From a checkpoint of a small transformer trained on Wikipedia.
Size: 10 heads of 64, 43.6M parameters.
Architecture: RMSNorm before each block, rotary positions, no biases in attention or MLP.
Training: a variant of Adam for these matrices, 707M tokens, 10793 steps.
MLP neurons of a small language model. Each row is named by its layer, matrix (gate and up: input weights) and neuron, and shows model dimensions 240-335. Each number is 128 + 24 x the weight over its row's rms, rounded and kept within 0 to 255. Numbers have three digits each. A neuron's up and down rows have the sign that makes its largest values positive.
After each neuron's rows, "fires on" lists the tokens most often at its 100 highest values on Wikipedia text that the model never trained on.

L7.gate582:115145114130092104161117139123129141127092114138119111130154076173145113122137103112115118123099092120152157118113165107105137072136110172124148127087081130105132126133148169118104107151146100142127131111147118160138162132155133134129137147139081132152114175117102122136158133137120149134
L7.up582:123117129112080112173108131146109164134139137113126103142160076162082121141130125117155099116140125116161153123109163113117099139119117166127127104142141105106118142132126152101121186085117112132118114136173126140143150110134137122137124144112091154120077156119145162124105124118156196133
fires on: "y", " and", "s", "ar"

L2.gate813:134130117085109083147093122157117161131155113148161122107126119123115123109159166089085130085118102160148151157170124126096137145143084164101085103164158153110112151118127124139141112114170122142137128121142098192101097120138085141171127115119151144137155115103099185122140127118132138156
L2.up813:127185147137125111140128144131135113094145111187143159124084129115152091135185130101180143131154134172136118156174129132112109136123107121168103099164129108171131129178148115142132141104162099109155131100137097129120147152153096121144127148195173069151137150119090165091115107107142141119
fires on: ".", ":", "-", "55", " released", "\n"

L7.gate732:155113161141142111077182112144132144100102130158089156141121113110124142118154165098119115096113107117137120113137097141134114118158131085126155102128080124123127099132135076157120115111145162107141114122141120130145120189193100110151149133204183099123154145088119118145149136153153108144
L7.up732:116167169129119107141110077144115128069130162127134141088098189176129136105098145159109114084077149090106120106134171089158123147121135098140103153125151116126150117093127128122126144150124113128104136120156087140146149119147102101127122130118156192123180136145163090133128101179133101147
fires on: "c", "port", "li", "ent", "ha", "ft"

L7.gate733:132094110126116132120125151176169125183130134113131141166161148128152120118131151128121129116108135134133116122146131128098172116130131121158125121072153148138151105093138140155171121120106113076150117093114107115104150100129147088125155072153108121130141147126124127078119098111109124129
L7.up733:176119138127138139128124138090123119181135118171100165109125131146110110110126156159109189122136090148142093143114170123116155115162102148133172144094167160135096105157086081141135094129153147173124159091148119151129148119132155106169138134159112145158108119169121149114109177164149124122
fires on: "c", "l", "par", "ec", "r"

L2.gate459:085115098153098134156125175169142126124105155125148092117147097118128106174125093142127171127173153141081141127118121144110109163138091121116102104136187092100144125127129139113137154081167104160156088130135149125135145131159152128164135132093130134078176146113129102153150135124132114113
L2.up459:135124125126140130119143106118115095123153149150149128170137122114091135168125105104127130092187115130145091090151102107118123110112108172104143119128152139094150122112060156134141144135127118141139135135144152071108145165124118136131115109132108158110107115123126096154092111112113140130
fires on: ",", ":"

L5.gate1208:162124164044150140133118155094114146129141140085100118213143157107117134110138098111105123134143112167100152131127137095100103106188138121124131128133152142097133112128116147156123128163152118154144088129096124151073102131104116109137122142135081131088122136113129130133140094137107144138
L5.up1208:117128162135105150093166158148163114033132110102102108122145094106120123132121137146101078156129117124092138115153152145080090110096120114123112147113155109091139085133170113153131151114171136111163107139181138092133112141135126113122169118103145146082102138082114137147113133125158115147
fires on: " On", "On", "y", "er", "t"

L8.gate100:159137122154112106112143133118138122156151137189137117118180142130132117156130147082121129118077136157141148119151129160112152111128142161105148136079130158113116133126152086094121124102135124097152122112128093163103207147113113099139156126113183090139126100155134146159158084107095093142
L8.up100:101117107112125128102152175130154120140135107107132112111109132129112131139093130087102133143106166117137101100107109097149079128139139112136152106121129132139140118121157115113124140107158096114092146121093108101161203145113149119146125147113139079163127139153135115099121082128099129133
fires on: "re", "la", "al", "un", "el", " Win"

L7.gate964:120142122080118138103155130137156149107127152100162089144123115139105111147133142122160211099112134100110130107091146146108121126140152147106126143148140155151147098137123156154150153162175098130147146190119141140091093140107110154126147141116108117129134187145147110140134118131115105151
L7.up964:097117095127087151105149130103124136179113093117131164132167135113129137129122128119086146144133117078142124102120125118160123145139120077141133117164124129192117154116117139104156147111169128121135111134093124133115114178141137152121119121114144111107146111121122094145141107127123127161
fires on: "ke", "or", "st", "it", "et"

L5.gate77:158111129106134076159112123133141130131107143119092119094091145153158145104101132155084136150105115121131083129149134168119186120149134137113135097128098127172110157110160098146117094152096087116102167127133175135141123108176095139099118102127178151171126158165067126108162132117129137110
L5.up77:136128090128076091120096133137143160126129114113166163099117101134108141102131114164059132093088161100123109200089128157089113129165145154086123158121129130140117126172127143158095124113103142156066141080122146163142123132114150110115103108131117140126107093122113127136108090100081143133
fires on: "our", "t", "ed", "o", "b", "ib"

L7.gate439:164131115101109168107152161127133128127119187175109088149152128118161080093121135115111143183120125146160150065123096117135134119155101121096139125140131142103091135156109136138141084135151149132133093128115108101145132089138114108139126138140143135153112151150143107173144104141176152147
L7.up439:124107114103113147131168104110117113149110151140091124152099138111153157159101159088069121122174156092140142097114117133110153131119149136091138082130100112143116149120102164149126126137128135113114147091175132141133124103111109058144160140146114090127098137134133107163129112140082136179
fires on: "el", "ol", "und", "oc"

L2.gate461:130141106139083113102155118137164114189104116092146104182121110116126114154125095149144142125164123104129164085115129111145125128155086161127120135133126087109123143147098183120178157145159151101144126069113162166123104119132123135132163105127149123131106133126128133119129131116087108114
L2.up461:175104108112092119158104098111135133154123109162129152131130144135127156178158131103122117117132133113128182104138133119144133138130071198096150140132157143125119116112094144106106124185165140104137119108157153121115119160156125133186088126154118127118151147130121150108118128145104120104
fires on: ",", ".", "ا"

L6.gate764:137115132148115128139119129167178137148145152136099123146163143142183133136113082112089122102133079124145117174162168146105140101117132158105127117102137163154112133121129099101086111094164137170177108084131122107125138171103146146126165125145104157134101117129163140146155128121114108123
L6.up764:165070109071143122118116102137142154107101102140191158120122095136093117096154089144151143162109148130126134080154122124159107093109112121149106103085147137165120141144157084141106125106135139134135161123130132142172136167109151109133096129154135140167105093142110185121146142110161138171
fires on: "e", "is", "a", "mp", "at", "er"

L5.gate881:134125108163102109125165072150129104136104068112166144111092155119141131139143113058116166145133196133102098149152152115123153104138126119126140130127125108138128114151106122114132126094135122102119102133114164122122145129126135119107165109089142176124155119102083131120140115129111135173
L5.up881:119130120137142097105129163119128108086120131114121122108152118115157120151099121139122106123118131135144120103125116148104117149127148127160128123126164186127132139119159128155127160110108130147112156104111148097137126128101131129112144098098142127105111110163113108160150117151118145107
fires on: "st", "ver", "mm", "s", "po", "ce"

L8.gate494:124158111110123081131124122135135132139112093152113125168116114105140098149129136139116088113157162126101104100124134126114158168084132099148087122115106153125108145144135148186092155139143125149089106126102100160137158130143142114105147162117120144141084098131159143166129152123166105131
L8.up494:149126066178110127109154126156096117165115120177086122132142158084103097148103121135155103144084135137164121142105129131167125137079127116113138119128127094153166144131130115112123131136145125134101117159133078102097151153117128150106127109159127132117125136116124127187128155149122128149
fires on: " g", "c", " G", "ga"

L10.gate412:112130065145105136156140112126132138088123183117157109098081156109141135155142129100090131136116153148136127139157087111119117163148100111137152124118133172085119143104113109142140123128171116109135113115168112111153154102120105144116122108138149154114191080115119116102117083147183116118
L10.up412:155124118125132116156100166125157161174145099112198191140075138136119118144151145102131113106122082130177150117129124097135134153129148111102090130150118146131124145126153156134139119121116118103101118129105130126108110113147150166123084175142156173109159066160110129101125132136110145115
fires on: ".", "ea", "%", "w", " Sea", "le"

L2.gate524:101161106092109116128132096124103185107153114126114122135146127133135112136117143144146121120131125159125122144148112110117117120140121130125136070120134091123125128153102151101134160144142125102135139078116102175148126154167134137156132106148158135131129096118144195129108180113137098130
L2.up524:094163092087091104084168151114133112115113116160119152137111099132155090105122124126154153111151081136120122127137096077132090103098127077128132093125186076125100103172150117146097125134134154126134135118140072126113156122128135107098156132162163119099153103144122156100120153158130118120
fires on: "\n", "-"

L5.gate740:127160155106135102079123065131153130112138140146112142152126093127080097083138170129109130095077106182160152118129110142120119154155136114094094134102131136118094160133121126110163168089117115134122147105138120132140140086161121149119164148114107134170133112083114132118191115096118098105
L5.up740:126122126144110125123117104124172174090110079110103136135120095129142133167164159176151137086135141144137096126139105148118142116091112131148115126117122171169151132133086153146137192120085144170123106164128141079128149146138137163124166127141130125122102110095131171123124103134117087178
fires on: "ul", " medal", "y", "ar", "ll", "um"

L7.gate1090:116124108143153123140165127126131125096071144137082122117172055141150113120114119110146110113135115150152154092172165134150163155183124146118151129096125081140118131159151142171161162088145159106114134137131131158148143133128115152130145149110110105112129147144139102175156130105145126098
L7.up1090:155116168150134127143083095136115135116147119089114148134137098156113167116177178143114077164097132153114137125170176084116108161179150102132136085152162139165138163160119105153116103120166096080127125089135139128121150145123114084121111174121149155121146074135134151128115098108101132148
fires on: "z", " Z", "us", "Z", "an", "es"

L6.gate50:129145152175159121098186146189122125142145087123112145144135132171156123141143154148099150111100104112142160119109149132123171146105122127148124121077133118149140184161140146183123138128090164138180095081141116114172155094157121109133153146140109135138142137141124135143143146133133120152
L6.up50:079106115137131126107172128134138142118109098155139129173142079138139126133130167134142126142118140149115122126109141152133127124084098166159149103151134148139149121122152167127136121130112150123136110114142112130156135079124109130123159126150121174181126174114094085092119091171143100146
fires on: ":", "2", "1", " 0", " 2"

L2.gate49:116165115093102141108161108154129147106165119111169107120119153135149125127130144157132125108142139099129134152136136137100133105116085102120182153122101137129130123153071113136129135134150140095126141090107156148154090185151129157121156090116136162108146095111168173180121154144138108149
L2.up49:105134135138135109156179129101134142135152105109121141088173158155118138130153106073112132093142066106085152167143114118112149116107156140144161167117168150141136116166074102143187149133121143123099124128132091121118133153109128157137171132158115125104145100078145127100125146162146117197
fires on: "\n", " Location", " life", "."

L10.gate151:099139126127117120093156140130173146132125155087090143087093141130131130165097131069149158142098117142076090094158094128127144119141088132095129141131129122129133115142132138118137157152126110120130172144138105130146092139134153108139117110106132103114114127130113117103141151100145105116
L10.up151:121130102124177101099141076131138092125089105158128147142100131087153104147092088159127159135069153071090121141123171120128138124122122086102128145138134165110144160135078130108142142120177112148132112151129089119128141144136118138092089104135086169145155184160108136112117163143130105111
fires on: ".", "-", " 0", " 5", " 10"

L2.gate1153:055145158123118118133180100148153103107109069134114109108136162122126087106092128113160081117141152117097139112144119159162126154140112174123114110137106167135145119153153118147125156118138128123130101136103109140102122126117123136153144144101107146187183124206158110096103134102116113156
L2.up1153:112153111158133137150122119142172096143101132129117165168130069098150139107109130105061104136149118064153117123117128106125109132132126115086096150132131152125122113090146102138126108097146112180194138140131173133151094125153131163103123171151118168131123129135128104123108134174104138124
fires on: ";", ");", "-", " /", "ft", "|"

L7.gate719:097127097124135095127130118119179084135102134078074140129093109137165095104154116164156151092103144171168155128149084151120173157138144099130130146108108128127142123085156105149102102145122122096114117132099197138153096147129151105144111091143131112119178131131082095122174127134147107107
L7.up719:135138145141113103112158123110128127111154090089137164147086109118126108113178161132146150126164194130113127151138130154126149133078157100158140122158086133157137160121124173139117113143107126128104118091082169127142173137102158077123123098090155133109181161134143133159088078117128100121
fires on: "t", "al", "ed", "ent", "at", "er"

L10.gate548:141139146135160095103133103156134098122122137135109109147125106140146117147090133133094127138090137125136122126136114115149122129172118175138120114080135113078146129134146122131127176142133131088158156128076078161132159170147098174133094083125174133171171135065101100075169122094156109149
L10.up548:112149179119135134107164171103122099067085168091171153161128136128089116144125133154170123161097187136119105133114138093137135130085157131125102138103169156135132144167118116142139127132144113130120181108152110128127155068149158168167149141086135145157151106121116129105107131159146084154
fires on: "li", "h", "bu", "u", "c", "mi"

L7.gate880:116119130156148093129117089129168113139094126138095128165161119109178083124109151090121100127114074132115111123137136170165150064159130141148127107115129118104135178081095085138100098157105140095141155134128147124132175120105174161106099098138121140151091136152110135153142095109159126158
L7.up880:096132180129138115142113141106134112109121170096118139119154150137126130143148154088113160136130137147114164134119111138139139113078144128123131137126144112119143121136125127122132138077122157108103115100098080128108137128080095106168143088119163107137143134149144132157120057119095133120
fires on: "ro", "bo", "x", "po", "ma", "ance"

L2.gate980:130155063138127099108143134129124198114122085110148089117165118130106125134124195134125118115148108144154121091105139067124143121120117085136141115109102109118083113109148115173122123098150120137125090118123111152115138111158153122160150136147173128124138126143136132155125162101135085093
L2.up980:123121141145104119131134149119133151142128087109100112101113145171151131120163124131110122125095077151172119124118172081115142099116143134147113111133129103109128140195167127141140112133134135127134113089131119161100157135117140123110123104145182161137160135163132120127142102104138122123
fires on: "\n", " also", " were", " are"

L5.gate589:117098160105100103150140116163120092127126145106118096140155116130151141108116168109081143062125125151118119105102103109118122144138095165148132144107102111171132114107121113128142115112130107115121137135077118136133149108103158146106136109143107146157124117131136137127149110088085089169
L5.up589:094122116112095141127116153121138103110127110105143159131066103123131120147103108130131121088102153133126130102137140158154145141126160137144163144123152092180108133137149117158149124115127128136117099105164150110145133102168154137142161151137113095131128105115125143091115081118115143140
fires on: "ce", "ed", "ism", " Africa", "di", " |"

L2.gate975:149150092109112121123153163155129110097119137138137174133113096083159131128079088141060134136113102124143120143182097117126191144142108121143134127135139133102135150129118116122109160125122158135125138083101089106110132144142149110168128144188154146148127114099149134128112095110121121070
L2.up975:115176075109118102121134081160128098156172152188114139156122153107124112146144130104170141116154162111142108080135124167133129118104091163095113118116130112110146134122071120160128141147135141109121130133107110120108137135136100144183120149144112174132140134110126129141134093163115117087
fires on: ":", ".", ";", ")", ","

L6.gate375:118116142105108136153143152087158080105119115142088157164165118117111070075086120103153079185106137182153108117130112145117112102123094143133127141096131143087162098157140105149154162125090112097161124114130125143094146183129122139128105131121170142160127099146119132128156103095120085137
L6.up375:152155157175126161127116159111123111103122151144158133162124091136120126161095142169172106108128177085155115131092113082143160096142130104125135144132110128151127083118097126129120140142156141134155167111145108125119104067141126124132023160127116182153163139077096113127121097124115140107
fires on: "u", "en", "i", " Du", "bu", "ut"

L2.gate996:140157120131118134132149143107068107146122099122134149116118085147182113079119150138083117136067143163113119125145098142155168162099129142085109121115138107134112106142103134095105125108126123173134168158125075118142135124124102148113106133157121138102095135123131124128161128100137117128
L2.up996:099120130128145141095139105115083121159126111128132160114128131100142127130169135101154133094127126162137102133117130122141156120122150125118121102150133130137116094137125152113133133117162125180137144167114115152131130155110118085088144168122140104118152159108133132124148094128112124126
fires on: ":", ";", "==", "gu"

L6.gate916:092174122136107148117127117101119135145120106138136135144139130092120112126157130124136141088173095139117112146113097114110176120116093057104137140123096157125147152119137112156153114118156117108110102119166195140149128151157102148113155092142094121122109094125097109157168164120116128158
L6.up916:146162177117124118122134157173122168121109122111142147139152111167169125094145149100133129153184128147109074118190119158133137137134176120117090149163126100120124123126082139138127130107139113136109125126157104118136152088154136177152147130154147121159134106134128109147147105121172147100
fires on: "il", "r", "ol", " |", "or", "ur"

L5.gate833:100144153137113175151191124116128092104107155115108111107120164123183126106124136148079125156079145142079131126123139130122121111161150126129108103133087120124141119150123130118173129112138102164074106133157136126126132105162100086138129094106111119131113164114093110133146107107113124146
L5.up833:163153117101129097142146149127086150119110125116104094128181125110128150156150135089129142116070120118118162104162145132165130097147139101117124102123136150140138090130150149154141118134142156143110120161144095117144137139105154119171109147155135122113145130123139150164122061155101148139
fires on: " more", "ro", "s", "t", "et", "r"

L2.gate831:172131182114123108132101136127092125154172127151124129108104133110154098112157129128130147107091153159149107162153133132099120118138142084126116139145131076148124144104094108093086145142118110064132133140108116102115085140126157131109156130100120090128138125136161135124124136143110143124
L2.up831:124136138154149083056151124127111113132158167149157097103145086152188093139095092117178143169113149166083113135139111160064100112127108105113133132131141111105116136094115106125150159112137106140147164123095127136138110109097127171134159121102121127124140134134107066143138117130167126082
fires on: ":", " (", ";", " |", "/"

L2.gate370:125144168142120161193160153123110150108101128089117097113092113126142132156093134105095112132126138102159159148111121102113091161138117155115117105132191116130148139190155151117153106131115163101152155174117121118131145117143105122085099140145112116097127143104148089114150126079095070101
L2.up370:146117145116104097149110136140098133087120134138170090145104170123115093140076095106134137137152166132135146098144183130137123128121181160129095143117133164110145168093098159114143155174086164137141159084141134152130070128131086119094092120107116112161164160151135106125140146154106135133
fires on: ":", ";", "–20", " until", ",", "24"

L10.gate264:108135131114124121120141137127162129111096160144110141105085138138141126158160103059143135111136146110126115135159119122129117081079141149064122156111119116110147119151114150120173153148166170085102107096120119154144129132151161118175144099126133124121145127102140115123146126143113151115
L10.up264:122158114093150142153102119189110082147100127132132151115105087097144123141112125144155123102111141107170108110157109126131137140093144188141137120181153150128156099128112144165120163138099132118122103143147146077120144125121112105146133125107154175125125102109145125148129133128122127061
fires on: " is", " was", ",", "per"

L6.gate605:130115154107142169139144105129185077174109107176101135114128149118160114070102150145090071125133092124125133090122135175113164091118124121099137101105109167105150120135110156124126120149119134098159122152110153116126147110103134126160141095168110130157109085111130071165185119118107120127
L6.up605:092170140140086153089099120155133104111128133120161148123164152131128124120105141183159127129158156111140106091149132122132132095162186085124110129111142108113123137124121122100132131085118132126095122184146156149153167115162166151151124134129116122101144104119131136149104154157119095140
fires on: "\n", "ur", "ce", "or", "li", "le"

L8.gate922:123137146093122155108163156127191116155134132119089122173105134123131088121149134117121108120094093144118145107097093150125142112129136146085103120113117104128117116110121097131087141135099122093175160096142144117116150110093142093135144125137158141136111095118116138114156092126132091158
L8.up922:062086120104138151150154136108167111107120148124160123114100143132093133117160090103135133144156154128124127085097115107130105108135124107118107115150140057096115140121159094083123152141087092104157136112143131109167149115130156115128094134115110100120117105128104121117103137146111157120
fires on: "el", "al", "e", "ed"

L7.gate213:114133130123166151136092132127105135063132081129103124127136144157171096115154145143103157136098145124120163118085139146093117093130129134088148071148108114154124153118125144133149168157131124143171122114136100097135113111126112125103093135123083119095137173164131139174151130114161092144
L7.up213:098149172116124120107143129130125118168186103148112101119143104120158133170128151128181134146161128149147112179178133157111120154122123103083138113149118136108143115092130125139178140119132136155136157140132123134165161100106109102119117132112077118161104133121113160108133093170120149121
fires on: ":", "=", "s"

L5.gate829:113124182113120147161178136135151152134120125110116121167145140121152127157148134115142100150135121157095175076112124086148099148132138143107137123117121108104155138144117127139139112100193130169101048133146117162110167144157138083136122127071164102150118123108105094076149103150121133148
L5.up829:181083138142156115116144125155125108109138129092141093153129129167145116172125100133149092103129134160101081118182154121126097108129139131102122097127127172139138088129132100084147101127138104127202140173178126141108105133100115126151173114147138136113110120110080139104133115130095137087
fires on: "ra", "y", "er", "R", "s", "r"

L10.gate999:098103135076133128117123081134077151153127153126125114142113156124150145126116145081120161159076164123107129097117095077106114121144132141135150146120111148125115125132163118089144112096097181118127124085131127114105102116094144124144063138124130104156149115080137159090149154097160106142
L10.up999:119185094118140128119122153119111083137104149141148136100101125095126089111110128141166109123108145124088151106155125141102111156169101119155121130164083109080158168113076133103152132151153148120084138120115130104126127140120141105121117141123141091149151155143118127142121120192134131146
fires on: "s", "th", "se", "al", "o"

L6.gate277:138132158127100109139156153157135125143113160127126105113142139131136148132117160144127120118092109158101115173128131135132154128099142128123137103121135096125130161132155132105146159145139135109130112138100102143158077168121151106108136146073154150110125132103100174107128198156137133180
L6.up277:128135154138137109105093093146103176172098124157094157116123117158180085108123131127119136181103124091120099137141131194146125116120107114111127125117158073107092160113155146138166160140150145135109125160132132148120157142193135125140101131116133172125162103119122149084154140126143083115
fires on: " |", "|", "-", " 0", ".", "A"

L8.gate876:162125139128104113147136128126158125126132085147119156119117180128135153121146138121125120110090073120138138190115160147105116118095149087112124135058138161132141076145117118111117105100178117148116076125139105145127156115147142124119164085152107147135141162162128135129148151116128162105
L8.up876:105120192127141107123130125129143132120081140114137133120098135127138107152072159167140159112151135140141114136161158120115112105179113059098126129108150112170108161150121106122147180091108112131101094125124148133139143159106106150102132162111164140158101111122135132144126122142170111150
fires on: "a", "ft", "e", "mm", "re"

L10.gate145:132094097060163090148162091106110146151114120119137142157141143113136109149168110103099114104106160137157096096183114112081136144164122132120163125133105126115137116130097110150154120129135127144128114140105103190113134179095180105100170073113115122102104127141114109149130176131142134132
L10.up145:120111140086145143148105105112132084132134124100123089117092114110091111150090159127096120171099144123162096080136119122110126116134140105108118097105162147140138091125160129168143160107107121117085126138169166090114138176090120100126110113132131120123121099135099105133136157093163094156
fires on: "s", "re", "y", " most", "st"

L5.gate365:134147106098139138148168132116100154139136155106120095104144124173152095149132134114106189091166117120137173183132093107151148127144156112104110137128117177127156119157118117127110140119137115171119130098152105148136130132111109095123152117092122107092086121123124098136149106104118126107
L5.up365:103170109127116097164133102123110068130180158141141135089112140133097135105173086120135124155148143110127175107174133120118146110122122147120148125123105136129126107100123147141114105128073105125115127118105134126165122112151166153120114136128145129128101096172112142142112124114201132091
fires on: ".", "ary", " to", "a", "s"

L6.gate703:127118140154147123142129089095130128122111147109091131159114139124129110153114164098171159146101116147146126129171089129125147163144091156082178076092113124129105103101124143100121112103130129150142135090107141174128135146111128129166163110137162116097106084156149138150126146121167104131
L6.up703:128125091109148114103161121169109097121151150122080134117120150097138111159106170130109092083102128096137063137131116116112132143146174120131179112105121131110152140169146155157133134104120142123124116152102075135113138127137167121134135135138117132145158147126132103128118102133138138092
fires on: "s", "ta", "ph", "val", "ang"

L8.gate412:127108119118134114173164129095131164113107184152065129145090106135113095153113151101101172130139144137129162074158147115159189114102090150098205119108125146109149178104132117109185141129143118110136091098134135161152100103144097067115145127149128129111111112113144123134149117152143125118
L8.up412:126132136125121113116115145153088141106134135132108139085131107175118159178133062105150119111132091130155099157083116111127157175122160171163119148075174124158135138148185101133119120143134158116087139140079133121101120151144116108104154158149145133105107066144130100176135102158160137121
fires on: "s", "leg", "la", "ta", "iv", "ce"

L5.gate877:128123080075115157092139058171137158156135127131105169132139139172142146146099131109099179129147145120125129127117109127102142141131159148138116102170129120135127124074106136126131100127124163120112098116134165152147084126106112088163116134134139105140131106126115135107135143147115111103
L5.up877:112156116148120075155144134125113137123119157096155194098116197089103102120109116150167147080149112128175136115144152132145107157091142180129175148156141096121144153095106120113124114106119132114116131141113184149116116145092130090107157140124132063127120140115148140140120101167130157109
fires on: "t", "les", "th", "mmer", "se"

L2.gate374:162119083122150110118134145154146083161135137127152155129124141125129104089127163134077132140120122150156133102160111150110140153153107134114083064120161116131115116088153131123120139097157126114138121163161110173078132187114134150141139119150151095108161118121127166085127129101142103107
L2.up374:159112097135132095160187089163158115098158154137141158152094160162131106110178128137129172128138154108175120078152130110119113169127130109136154120132141114175126138171074104143145116075200165135118145113151116141116160148112154152138138112161135121139132135132110165111128125096095145136
fires on: ",", " |", ":", "History", "."

L2.gate725:102142114133118142088151116123143139123125169097167110106118085117106075154117137124143141155168165160118123128126098133114107162138106087136127115084089128182113138160138109115135129100124141139132077136125139135139112138144145111130156106110170153134133181140128144135142147115200164099
L2.up725:106106130139124139129145099124112068126122133150164097160124153064136117164144136148185160148137133106121127099135108100139117094140113120164158134161115132143147138141086126135091139089152110127162113144136111079166140142100175122153139143157136098113129115131145117119141151103093106151
fires on: "\n", "|", ")", ":", " –"

L2.gate146:118112148113106108111092164106127114130118125208090143096160141149129166121165058130102116119120114122100104095165138118107128141111132155073108084092173117116099085135120135136126149100140099105152173126125095126145119147094143134172120151117115156076102099107100132135131118173145118113
L2.up146:093089130107112119145072123118073172107134112149113148133190096133145124100137069095114133125129119126126104082136122123094117117114165184149109130137156140137111106117129121186144120113127131124134155094139058121134139112099123133196127139167118153113124116141174102111152132166119121118
fires on: "our", " The", "ial", " Royal", " record"

L8.gate1063:112118125113138142149149063097131103114135136136097114161100125091143144136128104112150157165164104149115132093127160158169148124156124124144123088105136131134119116078097115134141155105186152174123095157111115127122150149137151137102146105078105124106167140138108161158167175131134120188
L8.up1063:157113164168147129099112076180129066136156179143131140147128104140099148159118141141148157159071156130120124127187111119107138140134119156140172099115148113109159137125147121119135107109097140107137159142125127131126128114120096128157150144145134130133118111142132133139144099124142080116
fires on: "s", "r", "er", "c", "p"

L2.gate716:149114156088129109156105133124128124177109122096127122139121165086132134119091135135142106130131119106106095192198132100122154163154107146122078111133196173137106111115101122140142126115102098098119115120136126127115097120105096122094115130149103127116107126143103139134121144111098154076
L2.up716:115120138146129118120122112099140126141051132137166156176101132131101138138099110116099109138148205110127131146123141108152140127124134167177134124146153134114143155130127116151120090143142167149158141081120113155121116131097144124141111131133176125122171128162113129145101143140111112117
fires on: "–20", " (", "-", "}", ",", "10"

L6.gate789:152133150084139179155152123110115152133104152143100098144126122137163123119120119139117173156182095128122164149115125103141113110152147100072110153158112191114111128176135123117161128105156158141136123128112155111150108124124133096122142114104100148173063123145095137135150155143098136158
L6.up789:123079130108156106100126134107133146132132131129129125125122122104064122118138150128105141104073094116159150118205154138136158126163142132121077159129143181099130145074133138173175109125094098124146098092157156123167145129126126115175127119113128108120176148171122157138130127113150137124
fires on: "a", "P", "r", "t", "and", "s"

L8.gate596:118128155119121127109145107110131120169113099140116101108193116158143122114134106169130138092138115130104147137145125060125137111125144140125129157103138171116116143149120139149149125114126113098142127090135115151142172127165171144113190153103128154184152139103158122117146126123093131117
L8.up596:138116136119119099139140126154140104143156129125135105130178139157103072193141134095154202131148158145156107144123134162182152115123124126071139162147147132163133105096113114109121152134120126124098111140125147126134134127166106118106152110132138121121114113161130170133108100122117120123
fires on: "ar", "y", "k", "r", "ner"

L10.gate1045:165141089146143145124147118168125132117126182131133119149107120131158104115177096100149170103155157128127153137157100097117180167141175136128097129161087123116157100105136149108097117178124158116114109144137134133103107129162131063161124114104111120121167149109101093116154126160146161124
L10.up1045:147139108106122184120115152134127138116123182126144103151132110135151114110135155114118139177153133121127104124134108144111109133163129100141131090130119079140139123119126140139103121083140095170118126119141128085099106129119119087081106115104166163127098127088125115128127079181150156156
fires on: "s", " more", "er", "at", "et"

L7.gate613:141118106088138166133136110138106100112151149151120107104140105162150105148129117115143079112100132125120160106143142117110144144167118159120102099094077148095155171086124168138152099134051146126171124154118112090172120059155127153105152112149117155081168112128131124106148121109131089120
L7.up613:084111139130162142149135113138114136137119132114119133151135242126113125146101129172164127111113101153127115110120163142149152076136120132142114159125149146118108127109103129157123140102174140160143141164092135150142147143122141181076141091130132116143102112082118118067137100146136171136
fires on: " pro", " Pro", "os", "le", "ro", "les"

L2.gate342:088116102098133108120178102137142141149069114142150082150162152129112108129106099140138134162118179109147128142124187110144143145128130161121101130093144159104122113129166096148169144108139177132158109103149127125144154131134090136114161163112139120138136146145119131098128129132159112144
L2.up342:136134144116106116127135124118122074136119138094134172144094102134113105105120084169106104170123168163155141173146121145125106130109117071116127132138104137127129121105116157130107113092123102093189115128102100134124173096087146137134137168125130098123110139131145093120145121107146087129
fires on: " no", " |", ";", "===", " /", " album"